config.yaml
d_model: 384
n_head: 6
norm_eps: 1e-06
attn_scale: 0.125
init: "uniform"
init_std_qkv: 0.0148
weight_decay: 0.15
lr_head: 0.00693
warmup_steps: 406
steps: 8474
MLP neurons of a small language model. Each row is named by its layer, matrix (up: input weights; down: output weights) and neuron, and shows model dimensions 32-127. Each number is 128 + 24 x the weight over its row's rms, rounded and kept within 0 to 255. Numbers have three digits each.
After each neuron's rows, "fires on" lists the tokens most often at its 100 highest values on Wikipedia text that the model never trained on.

L2.up856:146162141155149114150108141125113106118194147114118110126098113096117122090078134110121164118135156111129094141117123125134106094090144119089136152106110087065136100158102100197124132154108115152096131128103112168159145127126150104164137120109130132105145139155123145122138175139161121148
L2.down856:117091116106111168104150162172104136105131146122122167081161138105110122111137144151129134112118125153123169099173161087094121116112181128136107119135125134116144118114123139114110092137129087159118106111094116115134096160136091133083144140140140080124110165108159176131141122111114098084
fires on: " of", " to", " married", " founded", " created"

L7.up686:167142122153104100112065121092151132116119130125072135102133163139145150134077128147101124100136146122114140154121094171057093133137157119109121144137142109132107082128122153105121129140185135139124117168119086124155105133148086185153142122129149151076135106079129135149181137112136140111
L7.down686:134109083157106156146115105136101166171126112140145138112100136168157126172123093131122134129115102115132144120105166120151109122107131123110086104138128096168124131122138115121138100157132099159146108169151184086145148130128137141123149088156122145159125121139141105085152135139086124139
fires on: " most", " more", " very", " all", " too", " much"

L7.up976:115134152143123167092152149070149117112115154140162124138164123118173132109111164129145127124146107094132115172109110145133102153097140126088112084110139096155189144166159143119094119168127098120157124109131098152112139137158118128158189129107133153167158159107106124173137161142165122141
L7.down976:125125128098146118110122137111138123129134169134148146105124139136140127129160119168103131146147108174119133101116120132132167129165152147168081123157086091093142112102104100147119079127129116133157081125147145118072143167130110152116131137165126130148117152133135142102122103141111129112
fires on: " in", " of", "6", "\"", "ar", " with"

L4.up653:100144130104176180104122128150129118123109177148131189130102106127169120103056144119127118140111127127122076097163158121151138130157151139139120114096133147085154110121169146118099104166129141092108124159139098146189153121119122131152183130125135127164124126155111121111123135183137123120
L4.down653:152130123132120141147133148130088112140118116122134099147144153146115144109149114106160153101127110203171111127120179162144143104132109125128175146113138122093124106098116101148108140147106131113145075110139129122163112127108097093132157147182119112123153118169120143137159107145159130080
fires on: " which", " m", " km", "-", "″W", " when"

L2.up197:118103152131129109117121128144171149055117158113057133118066119123138116144146118083125150123148126137205115116159160097101179105136132145119140134136091060115129162139135155162119108133126157139133128135127096163141103141160156089133098118119111185144172083133108119104141142081148144128
L2.down197:145137113130065118108138138126149163230133129146149107126172082150103125137154122125169119128139123107067151110121164119114139145091090148106123081145141145133118112100141114110159112102139089084122112151144143139131135030095128150160133125162117104158116124128128124147093109140118119114
fires on: "5", "4", "7", "3", "–", "6"

L7.up124:078099105157143132124099117103132126143122191085093141162151088126111113125116101113113117154135098168133083183097127109121114134104120135149125135158124160100128160071144148108077168131141131080159120138123118123184083132122112112151142093103128147108158117123094114117146119099120146147
L7.down124:120104130121120101095107171120104159149156112139180145109182112109140115084125115117089106145116126142134162161133156106130125091165127117141093096112099129105145124113109131183124104133155153136130105151153135142101150119152142186128133142130084135136094100079093092069149115138077134126
fires on: "1", "-", " Pld", "."

L7.up587:135148120155150098074150137089082141106146145075153166091105121121156149098140136104137130107152171105122191158120085124143102140136168164096124123136123150106150141097138140162149131126098112125153134128160138107152142130151107135119152136129097147157159152101098117133167143142141132159
L7.down587:103137102072137103099128138107129121099108117142149130109112139128098105088093081176075095140161100129104097161118088114102154146126131091146087132097138148152145134093151108151113129105118114118118133135157159142111121129151122183108182177138105139120111121106109098094132107139138109120
fires on: "ar", "an", " as"

L7.up782:107145115093157128161124133131105116103135159156140130162127139119095141119121115124084147092154159149121146150094122105098161078109127119134134178110076134155090146137124130139145152126165145127125133132124152134120138125023137127111095157120146143111166121144152071156128153072115092161
L7.down782:168131116093105151126107132142184124155124123158150129096108174134126112142149082124123142132108089121111153150159094127151104168126131131126058118116089108109107133119117112133146122108082122143128105111129160129085158105135167154120171110125121105138154129082108119065117113129071149126
fires on: " an", " Lu", " part", " on"

L7.up317:148117126155131099110101138117132124133132089138098116137079166118141123170157094127126128127151137110140153093138118149164154136156119167083121106124141083171111138165171133148108137119145097128110122092138111137157130183121120109098182110162107131124153134133131099138132130098149129103
L7.down317:121159079116156116083117123155116114149143147182141108100157146162164136118127106156164106130140094157113110130093110150131146089116172130145109101135129106130142111149146110155109126138124145090130125119129103107121106132112090100119106152150149090132108133153145148108133134138113132150
fires on: ".", "k", "ar", " of", "1"

L2.up560:094127157138152130115142127109145130113153142133102173175122155163142161137118084107106098152122111122113111132135116126150137102128100151128140177185121114106123126116095113134094142098146118068106113147120138175098081126169138133110130140165116160095153107079104146089119139193136153137
L2.down560:119118095140126129151069136120119127176118123121110136137143162099160114135134081102131089135147143122105129099137150156123118148162130186125111109095111111119137109126119068077148086092134131071139096150142098121099148160132134173111129172134119127099137126138138122152136104168118123118
fires on: " known", "0", "6", " to", " such", "4"

L4.up1010:125078146088149181157092108101149153129159136088127115110120154154167104132160131103110128139136146184125158133141148165108139077130146127147120118158143144123117098052146167106167087157140141143129127128106145119144105124128157145141120129130084118106173118150105153117114157109111125168
L4.down1010:163160122161138128161122101138099102109056113097138126152149136116112131119100119136155147144115116125170093156124140133112143110131115151088099123109098138071125102128090096101152109180147113136114100124125140117156101125087095029147087142150108088169137140135122126133141118131175152114
fires on: " which", " when", " /", " December"

L2.up181:135155128125127114147154113124153139149134149137086109113127093173114123100079122156139144148109136100112135133104085146099130167145118128143158128169143096100156149180116099131068159155139130122146129136126117125133080115131130116164146098128124150135120126154137116111107072114124184133
L2.down181:123121098121173104109153133119080146138137137127120098107155141144108125097116064118163134119109120141133164126084137128109093139112133129121126121115077109110133122187156151100084101141134141096126115134095110139102109144075163130066125133110143122134128081105127150137138105118137150148
fires on: " his", " he", " assistant", ";", ")", " player"

L2.up208:032094135159115130129095124123150107138135136095145117102080138107130113098084124085153123141139172131113124151152114137100140144147128123118152200105147146113079127120142164111131095107131162146103181148124072087112123151097139103098135119124135124124169101178147156108139149112135103122
L2.down208:087131097133150124166035092107104130116127147128130148133130096139130115145148071156106128156102105131129130170152145110099120092155161158176156148130168136085095118132168102110114151117102109132155118087049162117071143166091099135114130135126123132145153118117091117118145094133111103146
fires on: ".", "'", "\""

L6.up783:125122148143141110139137129099132138107101146155161089107115148142166099134101115124125138117086114145120107151107133142135120100122163125117141158130132154105149118110126124107104092099101108068121166123087124149108159147166127124140098141134143114132153122120119128087185130180125111101
L6.down783:085102158155145131142104120113153158118191133121140109131116182116102132140173137149138126116137165118137099187110074121150116135117110084113120144121154110158118173153093172136142099132145103114126130106135154112123141127133132143099124115143141108134152085147109174181096137118124117162
fires on: "0", "9", " and", " ", " However"

L2.up1318:120146153150148150115136089131175147126144084130116152087098127130127118110094135137124096129112126144116108172143122129108119146136121136155142151119136148116129123111118098117118122142120182127089134104107130149152099158113140078112153140080121179166123118121134140107141134146143136131
L2.down1318:111139126101097083117114137112094095112154152122117093156170126121116147106165135159196123077133106128146086109139126172170153083125111138098123139119105139149139060125113094119153158110169137132150147104128114110113132119112115168148171111200129141131142175155164106121154111120098095131
fires on: ".", " than", "\n\n", "\n", ")\n\n", ","

L2.up1213:098130123144123107173113113135131130132156161117139116136084159122150074114133093110172098140159159146134109133128095135087150138120116141134142146138140121108137158157153153157151174161116125120133117149109099109124127114127101122097145115086134165097171112167150132097074127115147103119
L2.down1213:112163099122160120137038095111126162132134148108136136134128121151128108127146108115117115119113109141149130139129118153089117103130149128197131110178155119069167106143130126135116118146128121095164138128034131124087111123090050146129133129138115143117110123126102139160100150157124100132
fires on: ".", ":", ";"

L7.up356:114153099127130095125103103100155125124130101135151122078123160136134157097174093148143094137106139078117123150134131136090113117122165095133138125110157129108118137092135128130103176160126112140159128099135168134091144115103096117146122112102134087136144109119081125131132128166134145116
L7.down356:121119120104144108108106119136093129120137134158194130129178147140157102101183112140122143155119101149121144138105114156093166109126107135114068121123116120117112118103135079143150104128107115094135139118133145117100120167140158116124172127178098128128113113093129135160136094163146102138
fires on: " M", " K", " Mar", " he"

L2.up1244:091124111159108163095098115123179141123162153117107114140107141073119131122101128109158123167161133120116067150164115162076120138118142124154118142141138142141106114172166132128094115141101119113139132135142106118104115102113138114101135107129101111128138126194137124115068139137151107106
L2.down1244:092169084159097138113096106110125149121113138139123123141149127085102097135128107151127138154070142154114183114086152142117097130101145120165106129124177071115121105134145122119138058154126131113168120108074115143121085132137126096102108114121117087107096160119129104117132125153115132130
fires on: ".", ",", "ada"

L2.up1372:157121160118148159114133064120144114120130101139076140137092137128154139145112156131084130141087134132142098121121108129079135138105136143153143162114122135122115146149148084091113141138115161139138149107143109153125112150173131110109168115084126151154099140080107108089159108096100136133
L2.down1372:098100178152097125100138075163097122119096141126118104099095109112153141135149133093131183165120126141142131082134134113112172132129089122100160131134112125140144129063153124119114110123113104136141139128140149095102101107087146159132154128135095142117137133120124129180147132102152145076
fires on: ";", "\n\n", ":", ",", " in"

L4.up536:102122138097143080113116097097092138126129135132126162113112134158107142093115107088139124095106106173124108132126179192133162162149123145123138101160156126107149118095114121153127116144129126166139085154153129141138081121135102135145150141127096118137103152096119129121099142134147110154
L4.down536:139121126075123155149119123107137140102143112129156120161132114102178164159153156100117106104107155133151097078136151105145112108112111108086144141140135125105125095108119094121121161177127170102084073140106098096133103091104106098124117152157120141141105129168135157159130123137176192122
fires on: " which", " September", " m", " December", " serial", " June"

L2.up155:120104174140141122110133072118134112117126105132121133131108129138174142109146108103114133113127144145133066106155138143166155139083111129085122160075149132135095105128138140162149136122162130121124149172132151125086131103144145126100115137126077110172201143093127144131125127142136154118
L2.down155:155133136137132121149155078132112139132087109135109144079129104169127109132152095159135122170082178134126144136108128094141133130141162103117106153104141126140167137157169106132125113111159113099145134119146150133128158147143112126072122135154124123128182108117162140140114052129127122088
fires on: " a"

L7.up1099:100139123111108129093134120102149122156138147106124135109175133124127132134133137114118143089139115134123056151070115109149110113131157106122113065080120090126112117156094128118091162108129101107182118142122093125146097163132108115142138128133111166139151100137101108128192127107127131117
L7.down1099:162110108139120082108106178139151150129156121102192159129120103124153101138175101112106118120108093134126120138086122114103126133149136134156052131130129144100154163135116113118145090133123153125123095189145160107081120154163104140133121116147078103177124105098131110101146114139130129127
fires on: "1", "ar", "-", " as"

L4.up1505:161123127091113171120143137101103126130146127167134125086119132134115067122098140158067086156122114158124106122139153114133125115123159172159133167063122128114162116162113087121130122102080128078126154140145152118104134127115155123137083171131150127133131114172221088119148136140112135133
L4.down1505:161148133137137133119128119115104092114131094131121112149148161151114150149139119140139139101113163143169117132187137137115139126086113118140119132117125128082128100140094153133110161103106138118103166127129113145106121062130164062081147139152153123104149179168116110119102106137098128082
fires on: " which", " the", " from", " were", " The", " km"

L2.up991:105124116146172139107135141116162102143179168129116098140113099132117107135086155136150123177150166095114114136126147114129099150108141107123124113131094137135110139141110062138145173166122097120102140124125088133104125099175170086124098088124127108093153167162123146141103149140133089135
L2.down991:125093126138109143095090107109140129110095157152147136133124136106100098118125131134117133132106129136138175111088168091151140123084110106112047146135149102126152134123136077122115146128100104123109117125161102147114155154108142156176158114094148069151081159157137133116096160141145132145
fires on: " to", "y", "ing", " for", "ury", " of"

L4.up1088:148126121126185104146069097101112149125090099129124155134121167085122110122089134101146085160170125114125104152148156130115145095119144144098144155146142125082144122099115095150092149138078109104132075103114146090172075131112155094123147095127139146102116127109125151119092089159103118150
L4.down1088:164113163105090136148137121113171125152068093132138103123148147115126133169143132142107106144077138137153146131142123106101157135128164150144129156130109111135123161138084099126076116168141108068104114130129110097152131106121092087154140156163098158121101156139121112121110123139163124141
fires on: " which", " June", " where", " July"

L7.up843:147129067160117114116147134130166110141123148145154160136059103116168127124112161109101113120155130105137120067117157128112130125144168135085107099117154156123148152105139134128165129111133079095131141117129136124149130134141108163131137124120107126171113159129136163081127122098126112167
L7.down843:130116159106150098138135096091121125089083111121130126078102110137116142136130147150111135143123092118105164146098158110121141100124089136109106131091145158128177108129124158128091154111121122154100117140164112152154093049181086166145135149098116110142142127092121117072175147146160135146
fires on: " as", " of"

L2.up1016:159146136139164115137148105095151102143098093147136110141120125135140130113164104123108112144147128128134083140130155163132139173099113157148177173089117117115124125104109108127143118170091146157161146178111166118135064109104131118120142173134081151113132139104119112161149117121118135137
L2.down1016:170110119159150129058070174116103093141138130123146132127130124146110132133120169127150124129128140135136168153146152100162145138107153103139137114167121129117117102151144083143131161106149120087137104128074144116134140174109119130131131176106122096111130110101120116138142123102124117145
fires on: " from", ":", " From", " @", " –"

L7.up106:124143117132134128112168122130099134124144119131142108129113131101156116105103143105122133117132086112108169137072111101112079143144133180104110104099111088124143136126103147112160108083165124109148117089140137117181129142123139099143178100090156123180156160098092132152144121134157107135
L7.down106:110132109081136131124147142116114154137116110158127114107117170138096128147138116139164124115136079159112117108111109117135171121160134156148119177110137115108150140125120132116155112070124124140161143113135110122119117140129168149130182192157123111163097116113121110087132111129146142120
fires on: " as", " \"", " part", " World", " King", "ar"

L2.up1323:138132168164115160103129133104151119136149151080102145101120086105152101132124120128150159100094151118135124123148153122123097113141151113105160139063139142097112171171132122155161132159133145113116150093089133153119133113141145130100106185129145178126188070135130168102083079113152173127
L2.down1323:152126149149140111168123098124134158116112114093109130118132130143122149163120115158111102160113192095151126139151142111173112145176162115099120157152162136146127146145141101117133116104144112136151132117145136104132125175092138153095095152165131118113189097136188140098136036110128109067
fires on: " a", " A"

L4.up1390:174132138146155116143125132117122164126131115141115126159127113125100144114123126142099102128117153111126108099153118142173094115144171146144122138128099152144159139126123137131102178140130109127153088156151125118141163130135145129154083131118155134146136119076133138120087109116136124150
L4.down1390:131158103121131136114102123124113093121133075094096127136131117158139110140134129140136207141062168125149140120129143141124123119124145135102140149136091137114134124156119096144126150101147139133120099138112207114067133154139176113137072154109151115141115163199121177151158121126134113121
fires on: " which", " who", " when", " that"

L2.up57:103173141110110120148154160137130100180130147122055073112131114147134148145094136097151171136141162161102108100101099111140102077122136149093133144157098126151127124122096140123114142134122128095127114104160103155150094145142158124092127060087143127114126070103120141139068131171126152165
L2.down57:133110145204125181143147106122114165120143120151121124115130133160090151111119127122161114131104124144135140142130142120118127149108161174103104104117149151156142135111115146118108166089107150088145111157118112111117133139150113123086162167160173121110119086105101112141132176161081113109
fires on: "im", "av", "ov", "opl", "aps", "ram"

L6.up1402:119123124080144090096132159117087139126102099135115127109147147165110146127120164081115123110163161145114146127168103147101144072161135132133137124168123171125173142135122172085098153097129167156142106157133120144116153113144177166136099143134134167145079132183116126089148112121082091095
L6.down1402:063098130105111127099141063128110126125121134116196159119124149138132136097142132136100170075162112142149132165151030114139156149096105092146126102130126148159147141154101124135118116157145115141107127139095135144128119150127113116077165128127138114112119109116106147139148109136138118130
fires on: " and", "v", " @"

L2.up1315:127141149163144133134116069084135141097122123064079155145079140125150171110113123105108091126118151152151110144128098140099146154115077150141146107130122061106098097122103113128142154103085129112137163136135099159082092135145139107136110149088104175100163135130122123097122135115135100137
L2.down1315:147185097105120107111119093125124174138155142114107127125109127156124156123159131101199136142087134121127131163169102135125144131133077153150190122112106141146134136133134132132139134123121093134118154122113126132167159138130152106113153136156106117152113114142140153181099139123145122123
fires on: " /", ";", ":", "′"

L7.up1462:087114104121125107115122132122167106114129148124122157123137140121097066134150142163095098117126150138125103154154126112128128170168135168129146122123143115117136143134120132130134112148155154115095130128122137107133156145129132107170144117132147160106154100163125161084141096087054147148
L7.down1462:158115102112124094110096144114140153142158121103140131124106152112137095119162117142116116094135168134136118134130152143103128108135117158124130146160148133142124137180181094131120139146146168121154156150137107089106145152139180091180097155125099124149124128104090137102158149175091110119
fires on: " in", ".", " name", "ar", "-"

L2.up1340:122103151136125130111156101130124109154142087103136163133134155111135107124154156145119130121154158164132136121094172119137141110101133158103124120084115100164101163119113116148131086141137154122140123135117134146131122157110118120147132123124158140159182085126114140175138150112130159108
L2.down1340:120187138171117118111140099127163161097114128150134130095126132102084167117175115142098070111122149145132095083156097075142139121098102114146125142166145129148123136104148165122162144145159086155089118151139097121142126096118150154138170098119168077128141122137111146116122140117159114114
fires on: "-", "3", " such", " along", " due"

L2.up1226:102110126140123121127131121129137143082120142089096145118062136134120151140148115083098141115143167124189138134152134113141121134114132125148129156084133085096162136145110159171121121123140136119124137122118110153148118138122166119154141133068116173113145101110154156109137140121169126091
L2.down1226:130118128129105139100126110102152168255132134143125159150165097148085099123134137137141119133136088106082132117132172182108104071136086123153118128131140135131138098105160120082141149097139045095113129141116108124119099079135104170109146139161126119131125135132119135154093113124113140139
fires on: " |", "1", "6"

L2.up1290:137136182124098165130171167152107147122143158109103158157149154125153139082131150077122124138125124103103150137092093143110144093136105092095139183114109120128127097135054124106124132119126182074102098124171133195130083092106161162129111136123119174129113124142128133132121135180105179124
L2.down1290:112120125132148141142112150155103150154112091141116119141168151145143120085131096120137118120152132134126133159105120156121085125142121142095087125153148100112141100148087104139109112130120123130131087169161120106125114160115129179130099112131133131142161124146118155125131124165132154138
fires on: " such", " well", " served", " known", " to"

L4.up489:141142113110118129135156149093109130131160188141112125114118094112145162173119101140116127139137138108124154082168116127101140130108127141127153083167098163148110171129120066136140117133126138131200140122139129104144125118152130153146165117114123136130105147063108148128108134150167128124
L4.down489:140130122121138147133094126134153108118157099139109100104141153144094135134121114164128158167141119122169101096158122146136112112083179114116119149097099131113116142147088126104129144168150122138094089124119164114111115131106122116115113168124129079162133150174137119128126131151117125158
fires on: " which", " Some", " The", " that"

L2.up31:141110158149110078147116136142138131147135104126113128155135115110120133112156164147162152062111178143127095148091154110119125117067115138152114120129140138153147139114145108202115136147093140102090139165124126134145073144143099129109139105114097143152120104093119146123128132113133130110
L2.down31:182095107122123132097129087160156164116163083120131138125132120115097146112175151125104080126155125168131110145104155113106117096132110118174119075165146147102140116114164125118104153156101138101051090138112127139105093103167127114158074120141153113139101147125152104146120137144126159125
fires on: " found", " such", " announced", " established", "-", " was"

L2.up884:132121152140132137122120069116115072143128100118094120118094143144161113106146100133120136102101153084123079138123132139143110147124122113139145187082148134105154141118143078167164096114151145153122125101137143122151138126124108105115131138117113117128158148096120167130072104136130193117
L2.down884:161142177161111147151120099137119099125082092111091113112075123138159138102129146156092132166091135110130107146130154080133128134163158120123109107136103154142160149168145089135145105148098086116119118099171088129117111138154083136074093148127139110123123136124175127136129122104098181068
fires on: " a", " was"

L2.up909:159092128148092135148125147147122096129117138113110120164137100094130111109160130119165161130110147129136123164135112144129163087115144164121149096159119150110105111115088085165136219146127150129124105133124137145111153151119122131138121163132118161105141161127137170102143136146139152121
L2.down909:119138123135160142124143109123103161118125127136157152136139122138110154122078143170153128147137095114113182145165120169173137127122125115077089146112151118120125141088171112079111124108138117097106140140148117165143124123151142105120165120151174138123105126184114102128135132116136119182
fires on: " No", " Jr", "'s", " her", " them"

L2.up761:081137147154100138091126140123113129149153140114109145164096116154107118178141163140139166129140146166125103117123120151128081091097126132098135144099141134145115152121130091127088147136128139115154107142143121124113090146123124135090155095173118137109143151136128147117089136111162116134
L2.down761:104173146152117164130130127176144159135114129139116124153164078150080171088151134151145087124130133125111154146129115111134108145101188136114147110120171187099123094142119124110146087095155125092118130189143144134167119136130154128121139119160108135080108154143129134103142138144135121113
fires on: " R", " Br", "opl"

L7.up690:128109122137137160142118137090147156128112130123127112128141126177131093130112154148063141119129129125127117143124150134126136119149108142112128114144134157123147128141093152114098144141128129158112141162111111094096114111169163132126106159140131131091159125098119120130177133127128092128
L7.down690:101122070110149113136098116100140101144152138162116084135152071163115140145140109117090073171131113142112133128131158107102122096105167155140139109097133095149136128115136127154120131125149149095114087116107144133158131133143181103140136160141137131163130145121119136067088133158122127137
fires on: " a", "ar", "al", " A"

L4.up1111:115130143101120119130109140115122146133154146126112115083121175135153148140124129090148129129166105173125131112184129144111143114114153146143135104139103132130154171157142128134194119139154146161140086091114128080108151115111147123107110131126155138138157092125117145127159150112117139141
L4.down1111:137109152113193117152112099135104129127120121112145110100146124116099121117127125172147119111118121143162074113177133112135137126156170095101111171061144131121149107128139118104158144141140108117138108142158119123137112139114077114082114126140130094144107105173153139113156118137100168124
fires on: " that", " which", " when"

L2.up55:104117147144157106133117099134119112117120093105104154107086051118165086166143146141108119129096135172177135132158128119146154123122138125153134150161103116112148125122096125176136129138108140114144123129115145174122101134111121135141130137119144188105136125099169164120144101158157123133
L2.down55:131136117111142095158076114080107166169181134166129138082107082126157124114138128132145105054125103111135169127120147165161126121129144095194112089158173122114135096149125122172158152172118085142132125142103122138093118153134116125096153167133144099133131122171121124126096155126121109096
fires on: " |", ".\n\n", "\n\n", ",", " ===\n\n"

L6.up774:120111114111154150150120123170128134144132127113094104089093121163136146124103123108121133134143147137131124143165145126095159103147136137137119163113174110127126146180120159144109124133113126103121157123133122152141146106145123080140138128148136163104157072153109143118122139139119115132
L6.down774:129125151120098149136151144163132095140120111135154124105133155107129109093125109144125110146179116104128146152142109098142196131168137115155171118139114117175140123125118106170087121106139104149131101108130142177125125136150137178103161154151105136118101086116128120144069094095108111144
fires on: " de", " and", " José", " Le"

L4.up790:125130093120144152103152137085112128129102118113106125120119130139126126112093113156140114182143131102123121077117142166134089139104164164110107127121121118101117128082105121101144119161102128152120135112147154101134139128086143154142140144118106155137150147138130108122100119166103151091
L4.down790:119141165166125107132128127146107156143065091070130137112163170100131140136108160155172142121114136143176096089156110116111098113112123154107122157137116089120133122130144145096131135121098126129137124128151127095143151138082147104169133194141140118120182139130128144134101126156098127112
fires on: " is", " p", " was", " The", " were", " release"

L4.up270:141143124077103136107151109124138107126148150118129101114115154140132168145203085140157124095109128133126149082117121128154117125117097140097113125152120112153115131141127152143101109148182106164199125146168142144160103125184104130124178158133082122137146166131113150124125159143108113104
L4.down270:139101158113160132123128123101120128115146118127105105171140145106181150098086158074137169110125145142129130094151141124140143124128094135109113150143073148130123088118124178133162134144133168157111073133106099130123095184118108122198110140123112115184153131127103126132182126153190107105
fires on: " m", " km", " Best", " for", " where", " September"

L7.up1233:137144115120127120155104142143132100123068126106123143121101153160139158131117127186126145144145106125119088129085130131163099118136101138140142155133106134139106093120132144130130133132146141146125122103150111139139137148116112171114104113139111110077123118116125094120157134150146120163
L7.down1233:138126160127156144113139138088166148108082124161110146133154156148127117111112161157114147099114087144133113137137137140104110133131139129121134090120152072148144109155120144114146128142077142141145125133126143112133141131148091153158123117163151141125102085115153109096121095111126127126
fires on: " all", " that", " /", " just", " most", " All"

L2.up552:160135148182153162161152130137119099138125128170166123111158139150187126136126124119073122145091118099125120126063140172155131136167090127126104154112098110125157125138109103125139122105130134110147150108148133102113116112122144145151190159125094169131100136083167112125150122095105142160
L2.down552:117108074200095135131121085154095155144140179094134144137155107135138114170136129072144128129177117083124129152162129150134142146145095124160120113139111107139166093112160086128129165129130108098153163136150111129142096105135135120101148152136118103126131105094116098140146122144108107135
fires on: " p", "P", ":", "p", " from"

L4.up183:169134172078136140098139092153117093126091105129123134129111118142119163125131091113148143112097126143123089169140155139096167165136145143140128137130113146101157095111114136138102125163111123173144139151135125086100133131200090142142142087123122130122113105084116097122151130130154106095
L4.down183:159159127140103124152103147110127094099068126098133095136147098114153130126116132138151090125146123127178116137152155134173152157130099116140160130103144161112160102114125093106103143172152131143141116114138121186116135145106104098113100156152133089113122122198136135158151121156154128144
fires on: " which", "V", " m", "-", " serial", " the"

L2.up435:089122131096148135141131096102139122126175177148106158154114153203150133098119104110147121150103108132103149130101059113112142098130090118146127146120131124118165154166146124110107139122146125086159097132146120138093100137114127123143146113152111154130113116141098099123140124112141179121
L2.down435:130123109127160132156122109173139127068119181117110134102141135151145151101146118115168113126133121142122097141111145092170117130096121093166150119106169158114103140124136124129138146111174070083129149095080104135132156119096102142094162081131140106129175140147136149139124128141145101106
fires on: "\n\n", ")\n\n", ";", " and", " as", ")"

L2.up1446:116153121164150124126092080137119153150166123134135076120126122099148095145134131120154151156146126121115108118144107157110104122096181102158125117060109105112111107122154126162166143200116145142164152141093126144150149114130118118106115138109130119144114138153147118124081132124153136131
L2.down1446:149140103132125121098081137103128167134107102138138143167133140119144110160131166119098107118121150145146129114132152148146110125123131131134110081145128126072151109126121094146133132146110122105167124140039106108088125161134081129114119165112095135104115146117123123132124112097124086086
fires on: ",", ":", " |", " the", " ISBN"

L2.up61:101119116161149135172135105140180121112160158093098118095100182125125118081116098086143084169146128145138131138138107128070136103133123156143116110136130123130137138146120147155125177134127142077093141142118128201129141126163140092130141124079140182127178115141135138128130148123143146145
L2.down61:105104106150130132172077126128111174137140182131150142114120132116119138108136122067132190117097124148146132151119106155125157127143130151170110135187162141129129127127113109127134094091143096097158099091102145170123119127087121121125116141144122169130169115127089133133121144119116099150
fires on: ")", "."

L4.up1224:128125139112140092095105149144175151129130180143128140124117130107103151159099125106125114146084123154126158099109111132093127124110117101096116111183124108122104095099103123133106133135117096103142165172121176130143159128121134148118100121127111129125109096179074135130138050148111129115
L4.down1224:126104122125145125121159108146110172138130151126092116151130128133109125111092150115118117146100165145155136131143097131169119172138135117132091129140161138149137125113133105121124145174105157148109145132105170106153123176104063095144132105134145154164099117168141133126182131143101139128
fires on: " as", ".", " be"

L7.up1044:148131112119150139149099137108109139122185158163145135132107180133166134144098136174129101149147105132130150093153097118129113156079136146106108093134168115137096138112084133137167177154127123086117105150125103124137122173178097134113137137140132092112157105110148101127149138123129083161
L7.down1044:195122096075110092119078124132115070162153152187156117117094067166143131130109139150098156138118122132141102124094098117132127126124156096157125119169146126160124136157139165166150139149142094123095093122105134088140147114144178107116135143173146142143154140127102166158122167142092162122
fires on: " in", " of", " A", "ar", " as"

L4.up1256:125144139112161107099154143086108149127165132134120141134120092130112115159092112085145129159133164183127099135172137118074117146138103119099146122177127116120139113098119147140141103210129125099124145141129137113150128124107111137152080141131112129131128113125127095133108084150128133097
L4.down1256:126103133144157113117130115100129122117146129179152134134150089123102109106115128098094108114145164110137132112100097103132124181120143154133089136078157113154115127103130131118165125089098145132108139128117151142185114148138063142111160103116160124146105099114138142117110112119068112137
fires on: " as", " being", " be", " not", " more", " most"